Weights of a small transformer language model.
Training: a variant of Muon for these matrices, 556M tokens, 8487 steps.
MLP neurons of a small language model. Each row is named by its layer, matrix (up: input weights) and neuron, and shows model dimensions 336-527. Each number is 500 + 50 x the weight over its row's rms, rounded and kept within 0 to 999. Numbers have three digits each.
After each neuron's rows, "fires after" lists the tokens most often just before its 100 highest values on Wikipedia text that the model never trained on.

L3.up1158:418524640444478464419512548581466490488512526571542452471484509557480443444428553541499550439497413503552514515460446504580408462531435535501419493575424473701414490542484469453508512479473506460425453419537433499464486535560451493528476488597464461520505422462635449479499542392472528471434478506497411502514498472476531476521577538436433444501560480446515552535541511451505492408481546545518451563473460472479579509564464495439525451498539451584499449505563462484462495499503549401494519534412586629603522459477432446498598560456533492541512404447517542516559481595538497543
fires after: "\n", " |"

L7.up1640:441485560511536514558517467517503494462501457537473512533485465468533509533539601555555508506535463499462485573443574528521570546421466399427538507440513522470520481462521474502476509474518479474593481559499579502522530481534457522513519513530468514497403529576530527660464493457593538427429435447458522525556549458484540393461550423501432548506483530402502454490407533510431532464565562469538548487517474472468508372457500485566470577497493452510503525498439499455554542469468495518459556433519516485496641557429485488496510529574562533525467529443547538527482398578573479437
fires after: "\n", " En", "-", " B", "ia"

L7.up769:525505549516470558416507419587523409487458534497463573577525579362506514459486611505491466512633488424521500532500546463510509505482542521507546544445450448482491619484434473486503495429430450547498507509443503435419492541440611452425378529510462536491603470492507546440538555546469534571556426470573620558458461444458480442530452566473447512493486469520489502483615540556413473534390560496489511486490493446473527572426567519488510499528541548450474598497523537452482553574499549372540557535566493475494557484465509473560474505572555530529564578524522466535443554470471546468
fires after: " on", " the", " along", " a"

L3.up398:470452614434520566413449566462513510474378519514566535516428450489491514584566418468519447616539546583563566545555462454598494618463404565545453552535545478498394529519515540466402505483544488536525564504512602525496589484474478494561498554582596573481507536538554480508562568555447487504511469437545462513549543550518498433494465502626530479513576506518457525547528476564439464446489537428541578462466468451503516499489525494496450488521559572415403477421448452462513463457464564493484508541527513498520454548517636512459390495463414480456531421537505545491542499509401535488
fires after: " ", " 0", " m"

L3.up1151:443450576535484521444516551510434516458472521473483437503462466569515460518500422500441493543538475526516549446541450474519513511400502505592493532450509448492397410446540495473484466564521523538536478530500507480516566376547478497580494501535581482444588542490427503481441464526408505590394461462519577568517555507424562489548535466535575496476573453467448556525498528601589529437513625464409477519476568509479493497522516438542472527400544505454522468470598561427450485549434511456362553551485521615472490458503588389590548547526399459523515471518547480437577413482447460461
fires after: " 0", " ", " 4", " 2", " 1"

L3.up285:512511417509498595386525465506616398567462466513579619469482473428480547564495490497538506427469571467512523521533543541526461597488575517480491533569526426546470613460481534382528519525581426511567560495535541482459630513429489556502572484452590469521493518538515461441482569512575437494486479469568512532490461459456522529500560530429562579440451492577508496643498442396617454599619534518549461587500460465530530473486470426479473481495551544486434544466522567431494559476396446504524434479531480546483421459591489510480433454478451488499526462459506447527535599513446520586
fires after: "\n", " served", " who"

L7.up1440:523519485523486515443649523574538484498428447486400501565521475493566493512577457537559462454439585471467508547418579447489508550511468443528482588427479468510465494533471544526532527520468498463422515491526422510451587527473491551424511497560454609487483527448409626351537497478436493507547524571475481496608470372479481565498453440437536626551475558416492457546457498563428525346540534553630620543524464471492488490481479540507487554465531456426470484535547443535508453562525430430429574456513472516478449426435511434591458558443458497563515467530472444513409474511490623411
fires after: " in", " on", " under", " at", " the"

L3.up1403:403492534526469558511471452501555537518475495461535476581438574544484521451521573559422434497457520498520509501503566458490444496446441466539516554482481504391512415499474477539509508439488496512508569451464622464499466506566478549391469492534522507507488564506497468520593562458479531393570475420457533558528427418570530457607442485423551458407587536536487523648541400502480477496459518441517490447480620475546555527539573576456464592426492448533505513490403556441452457458453543534458450569547538485536531505466481458513500523517573556541560479450431665536463576455446414470
fires after: " the", " of", " each"

L3.up2166:415545461490473370418522539460475497561482520466469537589498473577441521445558397489475569548583555531488551468468506574575517579526391540547593521553481488543510506548514544538484472466469505521458492499478522470476412501483480521511476539453439550497460615495546510460519491483596531455397417550504451505485400492562494463497451544533489569561438542480569401545514464474513477445364404495621506539457506528459534610466508516537476487545478461392507435503558460419464366501466515509515573472573473468522478438490533422517521451533407447419515477588505562458502469570453452501
fires after: ".", " ", "===", " ===", ").", "===="

L3.up694:487530568387453561427499517398502652544626526396520515497480484478514519530458555487509562633559535476459537568499520534467489453502433497566472523459381535438612391514496534474428513511487502587491526408531466503573512472492526504476473500470506574546532534484509377444488468489573547563543555474520559449476433478441539417550489501554487439581517570417494522501505528479426453506438485467457542503483443576483446582482508478481487491577418506497506522543558518438482524470509445453534546514437451527528567526424410505479431606560424555628556553551446515491566463410520496486
fires after: "\n", " n", " –", " died", " Lost"

L3.up1791:540567535522512475496463535450431525466452517529455552526546469489554462593474490486463467496550527569547516447523502447493553518464529568543599478556488455503533507488555550501452475545450465442540515414437451508460556490532515464459558414584514464582537479420527665471486463381559517558479491523590449494555536503569565472391576532539465565459426513524484435439501460461508447529483484439509487540493526489428463538538532547569528466399602545487411518500412429517537489594518620506479497522515533506506559438585491562511531573444494559553478501553510522642489510470460628538
fires after: " votes", " ", " population", " more", " total", " composed"

L3.up2211:468414517462434550463504523478416455460512554469409540400519579473526475471490398572486450433480529551548572457554434448557562544528419536574530596466476492429544555437556492427585469536556485515516550521522488544457625483466563503422506405519534496536547626564531461440519448510526425542480577543480508577518584559476432552462532476499514498524508494425454466469518431477529427536454595443505463525450455541509439438502504558449507460451461499424447535472497600494536513540444502587564408432527499485462516551569527457529472544433612540451543502477511506446536413546510516488
fires after: " ", " |", ")"

L7.up1002:455408528501412499594457447554477537562494523530460490524421486558543481534486469458499496513464541404513492495505507528473367470586494435435514532485533494428426469545506434501584580620484385499517525473540463502478418553539473455430496477510497553484509451503423558495430502503498612488498385570533501467543484577507561458479474606552509497420489480537527381461561545526517490466492436526552513540506499523446513498433520568427429574486487557531447509480403541474522474468449423502476481511468519461474568482465489458433450524490485497490592470566490518518481517485482391502
fires after: " on", " |", " On", "On", " (born"

L7.up1600:463476421511500481513508522551480485459613550509461477534580406579551575489472560443503474592492520484447524440474561510487405385402571556507511444557493448469443464407485554490468421421401471633508453452451588499608479518499497526570449556557493378580465511614537473543457454385473542518543504511466589461513390512507529577502537576492426466546495589458377509448532568551519538528438537465560466585504518468553545497377429411533597563521476519545439497529495426495431497531512513474542473527471476495464434490484503372520571508479500425458574559572506410479624491499547511502
fires after: " |", " on", "-1", "On", "dale"

L3.up1118:568433521433466366476494532499445492567516520434510531491618467470411448487525546486451435470412518533512426485415504468523497412543444505445447489510490488615471475528515620444512552520506546470448450519497473488540487568484500539503466470503551476498542521536503564551404421488441563547541483525511529595476495524487487453591528471556628474490517534463514423509467488544500507482468444461552558495547572558528509398527503314528582453539483506529523337510415467520506443506508450524481429457423417537572492504468443466576475678481497422564508466521474565513458447501521426521
fires after: " one", " =", " each", " his", " One"

L3.up1655:481509459551493499348451501503476474476434494528563488486474506496567534518520550530556527401513445493452515589513518468529446508503381528463530524530434529440401528445549552564513462523414413593505542505611530463562410479524543469478513486536462559584573527465457592488556509505425515533454467531539492520514448496538519540448471462523573566535568553451482545496475565437450495549505480402451528368471421507503474492535461482505524500512517468540615507472503498433541549469525510550538490513467478460515405503551495501446615510519437519534554516536461482434474487460590480447
fires after: " 0", " desc", "rict"

L3.up872:554480542585477519474511553525518475520357499543535534504516523396446583481429503533539458522534507407446543496504526452482474517464395534556565549478613510458415572476496527479514416542442496509396486498493481639523474443456515436542579539465501526519503492409584445507457470446495508457452451548526462507569508521506592457562451500537426577501446521524551523450538546528482495483502449449424503474508529455542465564541489483504426389547462482569530568516465508492444486505446528474405499468443581552628443580484528504521459403441445549477532461522548415472558424504627514437
fires after: "\n", " the", " Democratic"

L3.up1783:547498490482468605489445556504508454529468493452568464434470565462465442563442497540460361438569450518550485497401527504478599522505438408513585497452597580533454568405463475547499480517511419555489472442511481449483447383540430492499497451544518519464429475415526421590532499525523499397564499490516501477498487521427512510451465459582496454537494454489460524534576448542491392501467509497474492494407535415520571525497537439443526544593478515436497336530464474471471481517521472569463468412496513536527456482506544463514457537508461572461518498474566509600552479461521557463
fires after: "\n", " ro", " Pos", " No.", " Da", " "

L7.up677:504495381575466446530490479513560502500454505536430552605486453532568464429371462501474422531478562585615332488551441482582486476495518581471540540576515485501549456493522550576455485441462436553434481515355463481490507445489467570511471556529579396493465499454515467510510574471466517447512545473499583390480477495554465471531507518522503458481441562457394493529558473540534454444521531483514500528550553534422470511432449570597367583462474556463576443455526510461601502430461549544435496539553536428526406552516406524505465477457542507522499445570389511568480467474528583471
fires after: " 0", " United", " the"

L3.up1331:546480529574519594397444546452445503577441517517472490435421533474519487473546525550505530566501525501578509513467573506507474511474456500522518490435501511525511562465483531448515530594487502427491595530429504570445458528479522432383445544470520527513420404474463578648412528491407491504490548514537494576461489590499446499558506534552502448483571522438431459480511552523467446443529489491437547474570544542539490443633418493524454542448534485591540541425539525441528517535545575530519497543558525588497547436494415446588491448492512507498522524466557515557533437387479496480
fires after: "\n"

L3.up1469:438595411593499445487542485508440522493598509508521508445462469470531565491541434430535521561564595420528496562528460490521554565567485431567551499506413488511500560502488536547543457555429531549549609551489553502509446472448425485548539369498489500417473483530620441491577461468541544545609569502424538501496560555541504565506457487468486501513471543440548523501555594453562449457486543428495477458528539531486498528431493439497506463463516480486457545564500507548497343594566451491589546508521481487432578479504460498417566519486503564557530554605465474530383455568540545436
fires after: " ", " |", ")", " Post"

L7.up1106:576479482533550432476461496502461554453433525502516467547470580439424469507526543470370494454556507504560544468450524482478479497436491575448498553517527427543522478465564541447480420577470501504487437561547474452605568481402520452481479486515468503546463539536475436484506509473504494465573439562522516552418463593481565553470554530456475531497556423455524429516434513558397519551492418489591555523557510481515407421489438498574423515491435501536457530599436446505456407537498486504517483482604397490575443507515480542563449458581507437526546413535458491574509552447401536501
fires after: " on", "|", " On", "On"

L3.up2253:482493488572511369459522546410492468543516527470443468412527512509519373511514533475524536518477397562507496554439469491470523534477561495558483543487534401466535650435558378537470516525465490513519565511503500447517532489470511500486536514515594455550421563552524487565470584587458522525529432445521562434482463442455474478583453400639464485436485488465458451481549502521498512495456524521486462586477423586448573533472580476554505550400549457515479621501440453536415521504528531604481520431480478474529462487460464436519569415489442503488537521478476494479531488561519412502
fires after: " one", " One", " each", " some", "w"

L7.up1192:485503514475416551417557507535393483494511509398531561538557588542520509470458506495480516409455417482463505436531448467572532511536513427471397428520499467566542466421536561535503499465519475549529511487546533485533434505506417500592556508568520483477467615485489517426423575459481541532513540354463469520516557539575547446550443604420515477516534443444493505549507465485432556473534545587603518505569475435520559430526503569480546487516527393511495338519514474454501477521506527485476411489406538526495380390534557548500538491453482540470513569512431482563560552521472474546
fires after: " |"

L7.up273:457479358553500534499458496493554464500493527434459495465496509527475547516510514489463495543419523488571518472571513508529510390489505622511492450449563559462458502447563485633489565477470437482547529592504449488522530521517486431576537427544511512502470505514476559549505397605467399492439510512516581435453545562542530495569571543546470535549527490424494507498547460436469590460403460506516532499558551496469500641459586429497539416430468503450428517582492539452461398512559463510442481531559522454532553495490459493494502449567494510515576504542487465479532522456504461528
fires after: " on", "On", " On", " –"

L7.up470:464541466499467448476439511575519438581596491526467540408514445579485386439513484561478499483468488464610479458453443469514463499500412419521428522503511457460500547507464453525550510550426597567599589534555550527475521456575517447452509521558478512422450459457512508501447533445540541514540528496471532505398551489541486634430483484524425554578415467486422609530546535513527528540512587524482607504525523535505551557479457564534493516470414506499538525523607499513479428489503481495568498485472475470433537592456499445519494519489481581502453431449550591547507434524497414539
fires after: " in", " of", " the", " to", " across", " and"

L3.up16:538448490499550487488478426510496485521566577499526445557517441393548555443591476498546451589540583605346538571459542468528445458520485476537518514541451506512525486454530494575510518569512525597514455471480472517487436511466494461490548456507549466502500454487496596400450434482501442531594522431343524503481608470530483585465554515506512496503566497512492475428590499507524563532487502513496477432458499561510572398625403452541537589477503500596558548532508451536555617387453550473501570485550620577526462505587468499486563452571421511507444485564560552367444402521546559499
fires after: "\n", " m", " B"

L3.up2265:457517428475517574560528458426432523452462553548523606479498495512513506516434380486547508501432461520525525497527495607475540496478543534519505448547522512529484478489527478497473384543587515468478556562513520554510418543421451556580497490479448535596483472361515474545474521495536517454475475564486495478643533475444517405487505477532449532507495471389492504513476569513561503466517432495535568515469532593482552508535479474440474567494509457487470510604404619527539499486516492462559539463509453482415499527486413579585492536540470522445450535483620563500565545413531474537
fires after: "\n"

L7.up59:507504502530424465429545487560589496592436575496425507496555457577556547453461517569435424483514603567421503466572473463542484421540404527503496504470530357428454524480436501487484562505623458537490547478500538528527442554380421529467499480536533451484418518558509532485465518530590437524503543409490511479413558528493422529521481496498493429514470509435526497560568476570515459479459529520531541497378535531439480507620443455559517446536550443526533495464544510460546427541476573491521506498497603407539455504495534577490454451489430398487393500525471524545424552423499425420
fires after: " the"

L3.up1737:444412469515535463510420473432473443501506408453483453543549482565547512494478450580531420443481460519510462523471414439625456473430587517480497601515393532524550508475515473463519472550572533460533576539510494431569513480435452512552509439495427428489420484553481480485460495544495497528581467424499541494526458483470525492533417505539424421526462514496585563625563615503478497546448482558595609583459423472499569545475468447531490548592443558488505487521434556454477586577376441508525520500495542478448567442483558490459397495548500520558535508516428470451560474506492526496
fires after: " one", " member", " One", " each", " some", " members"

L3.up931:486484556534417512454462450535412468578556581490549483535481500537450435555445567541468466440504552530508455507512466421434475490525420556503561575481542451622447557466489526472465417544492382572468442430547432468528559517537458575467461528565631559461587431558469534447423493468560479505530502465474474541336496502519429427470467617573628528596570540489545512549380523526538511576469533411478441475459521515523582489545528444492521547547503538504509562572433595461503527570523484498450496489502415474519472556554519537487467579559541554474473555431526474566439509497430531445
fires after: " =", " 0", " gen"

L3.up1912:449467536472525450522474558549451479433512551594476428587465532510486474434436589492457485568487413431411418549445423540592508423428448493515424473542527476505445477453514429469453474457431476487488439580421432520441462522453452448452497541503455515415406507496475533524443509503439451541503501524431537580488566549488509512445522481483492485437439539346533491510463486553540532581466505455533492450530461426508403599454450432543461486536521456548541512467470403415415527486479524474626400481471576488563451432498473588535579548485451574446509476553492598433505399391512496418
fires after: " FW", " MF", " DF", " GK", "|", " ENG"

L3.up2162:479404479412508379432560452539447455476592505535417504455536556489436519465442560482444500503548535595516545591469490440456421528546505498563476528468584489562520509515558464461497597529427558458467480354517529484511438483470595417495538545471523521503569463454526516477494484431472571390515473437488494525470533515514483471438526482455519606514539484485522518517538431448431496529445571481585527563569503411507428597511592535480486451520448477543545460498545547498475510554474503452489451494513616494549540401463458467434464493413467504478495392533458502534503488489577449635
fires after: "\n", "\""

L3.up374:482464591554465475514475457539462537497423514591443423425399522447541526553503575477550438511622529429460459437454463500474516411490508476463535514503519504515571571484517534509489516529474462447486434465462412493439447475529519579472419521479460478483567456530439576544486484463439478586477412579534499546405481472581487555496534490489481512509415539592573436472482442453450480514497522513461500448518581579543514486425454530520501594528478471464508477476560498519472422420429446444515416421479526562395399488406555456506449545489494552614582427523449526522471509563422508463
fires after: "\n"

L3.up1637:590558512499445464551470475496570402490470534578605584501385420552436494489474550511485541539479493482433441416562552465480583504504546500424463466629480507476444633454535541494441516521447495590526471524502425458444570506482394534491472476497613574576479484519556467543477494544511419465501518461475520497497479473485494474450464526503549397515412505465423526515529475522455409496578512440485556512515467435470482530482496515490517464499541517496531493513514520579444558583474529434486534454508485563492466510519614410485406490450552429501496463553541378501538517637515436571
fires after: "\n", " Chinese", " Swing", " "

L3.up1821:561571492603562447452477382547483420487521548511516472512442506494467516398407483547538569489535444434499518447453518447533462484551455494455488441417568510480532467550601475440441513490471431458508448588523508514537486450418474498452543562465470489498432516545515530485505513598535450428434508483565500480483585459666536462518469531437512430524550526546579532444555426433521511459510460508539456471545567538568476565534504551448510565560556416470474510517568508598467481589521537448490481486524440476528509524585632563432525568521449495565507491497526475521462458585495593579
fires after: "==", " ==", " |", "===", " career==", "==History=="

L3.up2257:506526593484475528608592516468486542487514530629524463486489491463538514520559445579477492478600522498418445480423573474515524451475437533395507495521481394444461475497524541543569525387496444522476471538581599404537431551527520474557445443476475513547593476485527467516520421605553547521464614500517531441535528489511484494543540463491555536448525475542495562436433503464584505415481506490457436553465541476507450460517473576509552454512454474467442511559442533516440467466429424485496558595541470509592499511468514480401446574507477481529429518547484530445547581524510486545
fires after: "\n", "\""

L3.up835:467540495504481549496432476512542494536483479560485525442569452430489573470554426530436453472481526488469563537505439508506384453441619638524561483477540364573557445516536545487459483570513492561508481483512529622577537437485551576510570524394516451549480539488518456574516542520505479521500525363420489529502494536375485482464442456496398546533613539511408534564446375526543545497500604510525494470515540517521432437477547524436384535519490505481517463478496465427439550452488432488521523599491632492562522460514533478488504439473476516492483496547517529628490491459492488434
fires after: " the", "The", " The"

L7.up1846:554645462611421431571398426535530376449494520573553467471554460553539405527544448438515477415554538450534479484560508524508545520410510458596498519519528495488524410479479435509432545502485465459413448519510419546391427508524485522475526502452480527527428554446478514562644498483429398471450446521533478334540523541464528510547477471534430445517495447473386518496547451431526471504487578521492477551591598508534471515524493491491511495506577430426593453406435558504485452467474483455596426523531573596473444517504555447511498540551437602571538519470420472467553461523437497444
fires after: " of", " the", " by", " to", ","

L3.up100:480489521501557463458435552492484504434476498540412525541437494510450483543499457431523408573480426544503441548596512439484550452493435557430530452546492495488497499459572515545527479559474488419482485393517514478526539531507474615518434579509504533491449486486479548539428481560489487482506569507445420525558533572439518524471436490508485528461500550549519437549432505447464585571506496498450493477474571502472511443570423437586610546537561451499316505526502548482551402469420438521473495410473505484486468450548537480496500561563548580543458519415556448449555512405520507419
fires after: "\n", ")", " also=="

L3.up278:488508514547524497482448568469601586467555495527489538520496516537498550509432479542552433532514465422511519549500486558508509443502611493497511480491461470587452523588529507534525529522508482492465513523559604515458504500517481532538542406545555543526513353453543493581481479425488576481504360543503532554590512484404483423515477498463564449495524535575449406554470474442457477423491484491546558577525612512562476510586503494522476560455494529495465483607418551445393563500546579539470538452580538536482547416472418456512467569484500465483572531509561409552566474453578520486
fires after: " of", " the", " among", " are"

L3.up1511:447509534542493570573526484500522439482553591440466482516499479452520588502529540471471503463537586339484459543510537454501471515507459466576581461489504580455539494510520529444459570571474500514574505524468490558516616453472482462496461480506436529625515506407481540369528506545552503397425413483474521552611492509440464506521461533503455565513569539392461401448389518472521515461406389472501445514496494527458536390417533527499481506514564525552501522482557409513522483506453525470553515570491552389478508501489428540567494496506514443523546431579474422569527545480528537424
fires after: "\n", " to"

L3.up837:469504584453515452427568563509456475475507443528552521547512531484450649630463510553498542602544598468494487522496490475541477591450453443588426581442480453536432512444490532559555444497578573519479515517471529550539504544484473443473472483572481519484478508523510497473520506491557486519466518436517525452539472617517546488457495434504514489579464421491526583568495536473503470562505407431452517499449496502546440552488510464515476420473474537542500532505518555484497469597529400479518547567444426425428633469463553522514585440449537471558555440569574535534599575467492586497
fires after: " ", "\n", " m", " Turnout"

L7.up1365:586586490515456508549446525554565648546482499438522464461579533496431490516480488583512477526530507484482574508528504476548603529507503532536442527528438553534493547526485467488545494520544489439483508555548473481547535461524523489557414503529456551608582511465478503514472438514507548450451492568548639501473517467488471548510456514480504523446518400551512540464535484501581555462528519469411435491485574520457582493539508523426530494527469464428590609552569570447480588517399531523500550540457517474465620448552530345457546507498591524494553492464591493529598538664519524438
fires after: " |", " /", " 1", " Goals"

L7.up1679:567544539528441462492480621460517462516588438552508561531523529450518500419452506468491534585488594574494532463519409483575461456583501382436492508420573486506445543408542445435537533498573536516565378463568478511543461492459470422473559455561485632522491545491454545536547545475422390369537513482476575470549504529495483414485558414486451483470516591494483422459532486486487483501480613513453552482499523524482491564491518439488463529478482391550598504507491536449537562479581511479490489398452484507552450466499414545483509451526475501421505545500545496632539563513630482499
fires after: " |", "|", "\n"

L3.up778:472539509389453515518454563492533587475520475452402553462464563497530510502523553492484503443550491598462559477541490562490500440543434507454522510492532442570544430483515548586495458519487504473491591553493480542379405479568526509454475492570534519553442514631433451467492549482570533436508460519450489526537492429484474480507565497632499436580534472411506598479531508504503467436572492534541455543450440530536513557475491538595512518516513474548469538506496521450480579559530504511531475421515565460535478543469557512499491525447555515496492602498601497563508430459404589434
fires after: "\n", "-1", " ", " 19"

L7.up1102:551524519583467510465519574510509522536482502577461487527463595507518551498463498496482520519486509521524420510476477486520534511399560492497494527586538531540468492414487413476629501465560457530514562573500447629508490500502436420461503478501545432519509458538545496596518570476396555560549441510416503502562464438598441462598472653538499561498498490447504492481525501475492510522558586519538449546527486469375542510494504458466516505438474509556405431556528508482509505505526456485566610433464483473559467481541455448568462565537552533490538540536427422502549443507523639501
fires after: "\n"

L3.up2296:409506451509448591494517554487481484434433452483506427477505407451544444447527499400426491540451512629491439367556406535469524488528457497535484513388543535417443540458452591493558486573470529561375488510440496435489554508509510453503432539495531539504535459522548570466535481455481496510428437577508554491506547619486525541444544420533492624487465457437475511428478574539454447547537478500580383541484532495502491514456480434474546457455609483433495453464475470460591508504554511462581509505462528454542462523567561480496529525492528510468562480497393458476438481520447501555
fires after: " ", " votes", "s", " Turnout", " yards"

L3.up1047:426533533582482482524534522507516488462455515557568409490484475521467583528381492590443549518458491439522490490483591565465512426501439526504545437490559534564526407455509588511494579514429415589481496447466404603496574498540540471637481515471580514474471477500496472515483482479507551553454508488561514521480463465526450421512442559498437492413522456460493481505386465532517470457512624478423463427395506456424510507523473546449526442562461557438539399518459590439557612427561518490479520542495415497501551518476521490564475592446597480514538558414454558554531574496494443523
fires after: "\n", " "

L3.up908:568535547586429507443526423539486403499541469545522493550515518499496448643413474520465468507521529379534532520457535539457459473502606470478541469425464507558547525452518517472538505532473532438462456494567509536576555427475529484514460529454466542426404441458517537453585560495464454461514434471469520466463455506473575494542507494467417473538495548479470545548478512592543424518498539571536472537584427538498479523489531509525552589564561492556412502404541576499514536481465514460478511422506545548486552358515538543514579456438483570414580518462446483458471388540599514424
fires after: " the", " a", "|", " 190", "201"

L7.up268:431474456487419481451370502436527605499464443417490498535481430597503493439458567506559558455544505518501362505447511485507524433545489494509490501566420469620431524567393550464484580475467478450536486485427547539362524481505527534575410470475487500555408434505475515486561521547551478474478532551498490516578522543520570527534488458521406509508487400451464399475504530498448478478530673509484482532494473541494450527529498421402500535455506550538391460435510501508526623490509548418477557549538573530545453509455525576543550552488523466524551505536521608489576630470567517485
fires after: " |", ":"

L3.up1738:487479512493479466453565511595561485467502467557479491493521492456506527498461420440536490535537568455540497514510446508434478576532481466581599495470534399471455544530450458386602494514536587561424521552482585568446515405588544467534546483490502501567506475454487436488529443569488620470484571513544474546546534550421571377534578431611508601533468469487488436416479450570505412519461570456467579616492547426509399412552558588595473508501412563534470606475475557491407511553468543491666519555486554405444477525420468531489467492433501453550500472516503528509514572485524548479
fires after: " ", " votes", " Democratic"

L3.up1841:524582405522519483393502475432464615489416516539438488461494502457411487487425485476478440491478477476535502504498440508461510578430587484574488518512589467538563545462508540507513436484462435346461566542508432539411455582526513569497493547414440525507452546591475456590478439363607496537493535438478529588559491555554468476490572501558552520533524493497475511472425456438539508489454458518556473533554518582562564462519498399437491460488478449531512498592495522512578493487560579381471442433523503455449444542437470508477492566539568487529481426511516460511495520499523549584
fires after: "\n", " =", " up", " f", "at", "|---|---|---|---"

L7.up1133:519472476487565502458533468495463482504454506472566442451446390525470449442537506483528539575453560510505491523501403520583465533578484437476488486545571522362461487471501399508452459605506513529525458528413443502501471604552455448445549550521532577479471557548497477543548500588538486503559459473455522485426389428509526511467534556569602537481466529462497424539469517465532493542558496513475520643538471587454579559511493514558523409541497453614506548432573437510404603474468493510510532513462551530462527612524398426440486495415441505523536520502565532496484532548472500570
fires after: " in", " In", "In", " the"

L3.up622:464527543509493559578464594521521495523497492561478491601552502402489531467477454439579522477532475498494532470522491506495527524438532492527506405512466494513541486447526518414456501530518466552479551511536399396440401523560488435464446466507486464576445470492530499563511529466402630498544511519520508489509524592547452467523420569492453589626512434467577469516601519566612505585562390612413544519534538505549515473536458457493573488568422490559486445523531499488448438567476522492534440573505507477519517540512552527570482422537411538529445448450551453525532427438517427504
fires after: " in", " In", " April", "In"

L3.up981:476463432489468487544376509535461514544609560554513570545454504484513592543508476452499459508515523522566500529483417558534488584480521442474499538505545414487507400505495459509527550450542514538498367439502565453475459454459499431533435653487499584574499475464562479559553572442468531537562534474509497515560506517482440501458469515496514525498444573426546502436601490568506496523513527468529538553544580514505546466426571420473543487477498427500528536560376508414525548468525496563541463543598476418449550463525483547490548567515520473565443483502573553475540558503462500476
fires after: "\n", " B", " b", " Br"

L7.up1263:492507501501508522516576514452525446534506486431585502499489366515497562444451530585415537460481524491432573509521500533564450508500571533488485454511468427586496492451550577543404499476529485534443446430598506502464515557494530586433496448513451552539590527466530378482500450585518605484443480606502503484511460421451498477477554483470518482503552516563501488473390491510553507455514593460446510484514607506544537541455456439521470571469519383565558618486556453476532485566496499404453575407520418459584444506589461526475574564558502519547471440407436557535484515500411422475
fires after: "\n", " in"

L3.up230:596479622457515451557460468539501552425498518607459502444580425538468503439502527548512460498502551501577500444487483506426504553504531484533458429516561496550487531498608531550510530496488436500522521511556556479517457575560542615576466531530578508505629564450662469596444544549536473512527425472483410535542486480553493413467532476515584564489563499286464510559529469541553511584554538528514485559469530539467471570522503460446452550498498499461534530504362582567515500485435575520467510455481425511504420450422430516510516529419511422403511594506468372515509518492458494419
fires after: "o", " It", " it", "ame", " This"

L3.up489:518478571536536456440525525494491525554568553511531589563448571442566511477463451430476492486583460578517512501476454473506467477460534494384599471433557431455543379500534539550515533511415464514480504486569482487501487426433461538456500532562483504560458578531475427380473564499519461457446647547412499577608593540431506572487505500524532496574479465470579487411577513515521460436556514408506476497391476451520452604500475480513552528443520429491415520494412499535491468526578496512604514408490523509559527532474439547484562531497476496421550395485475413550588485426566525551
fires after: "\n", " C"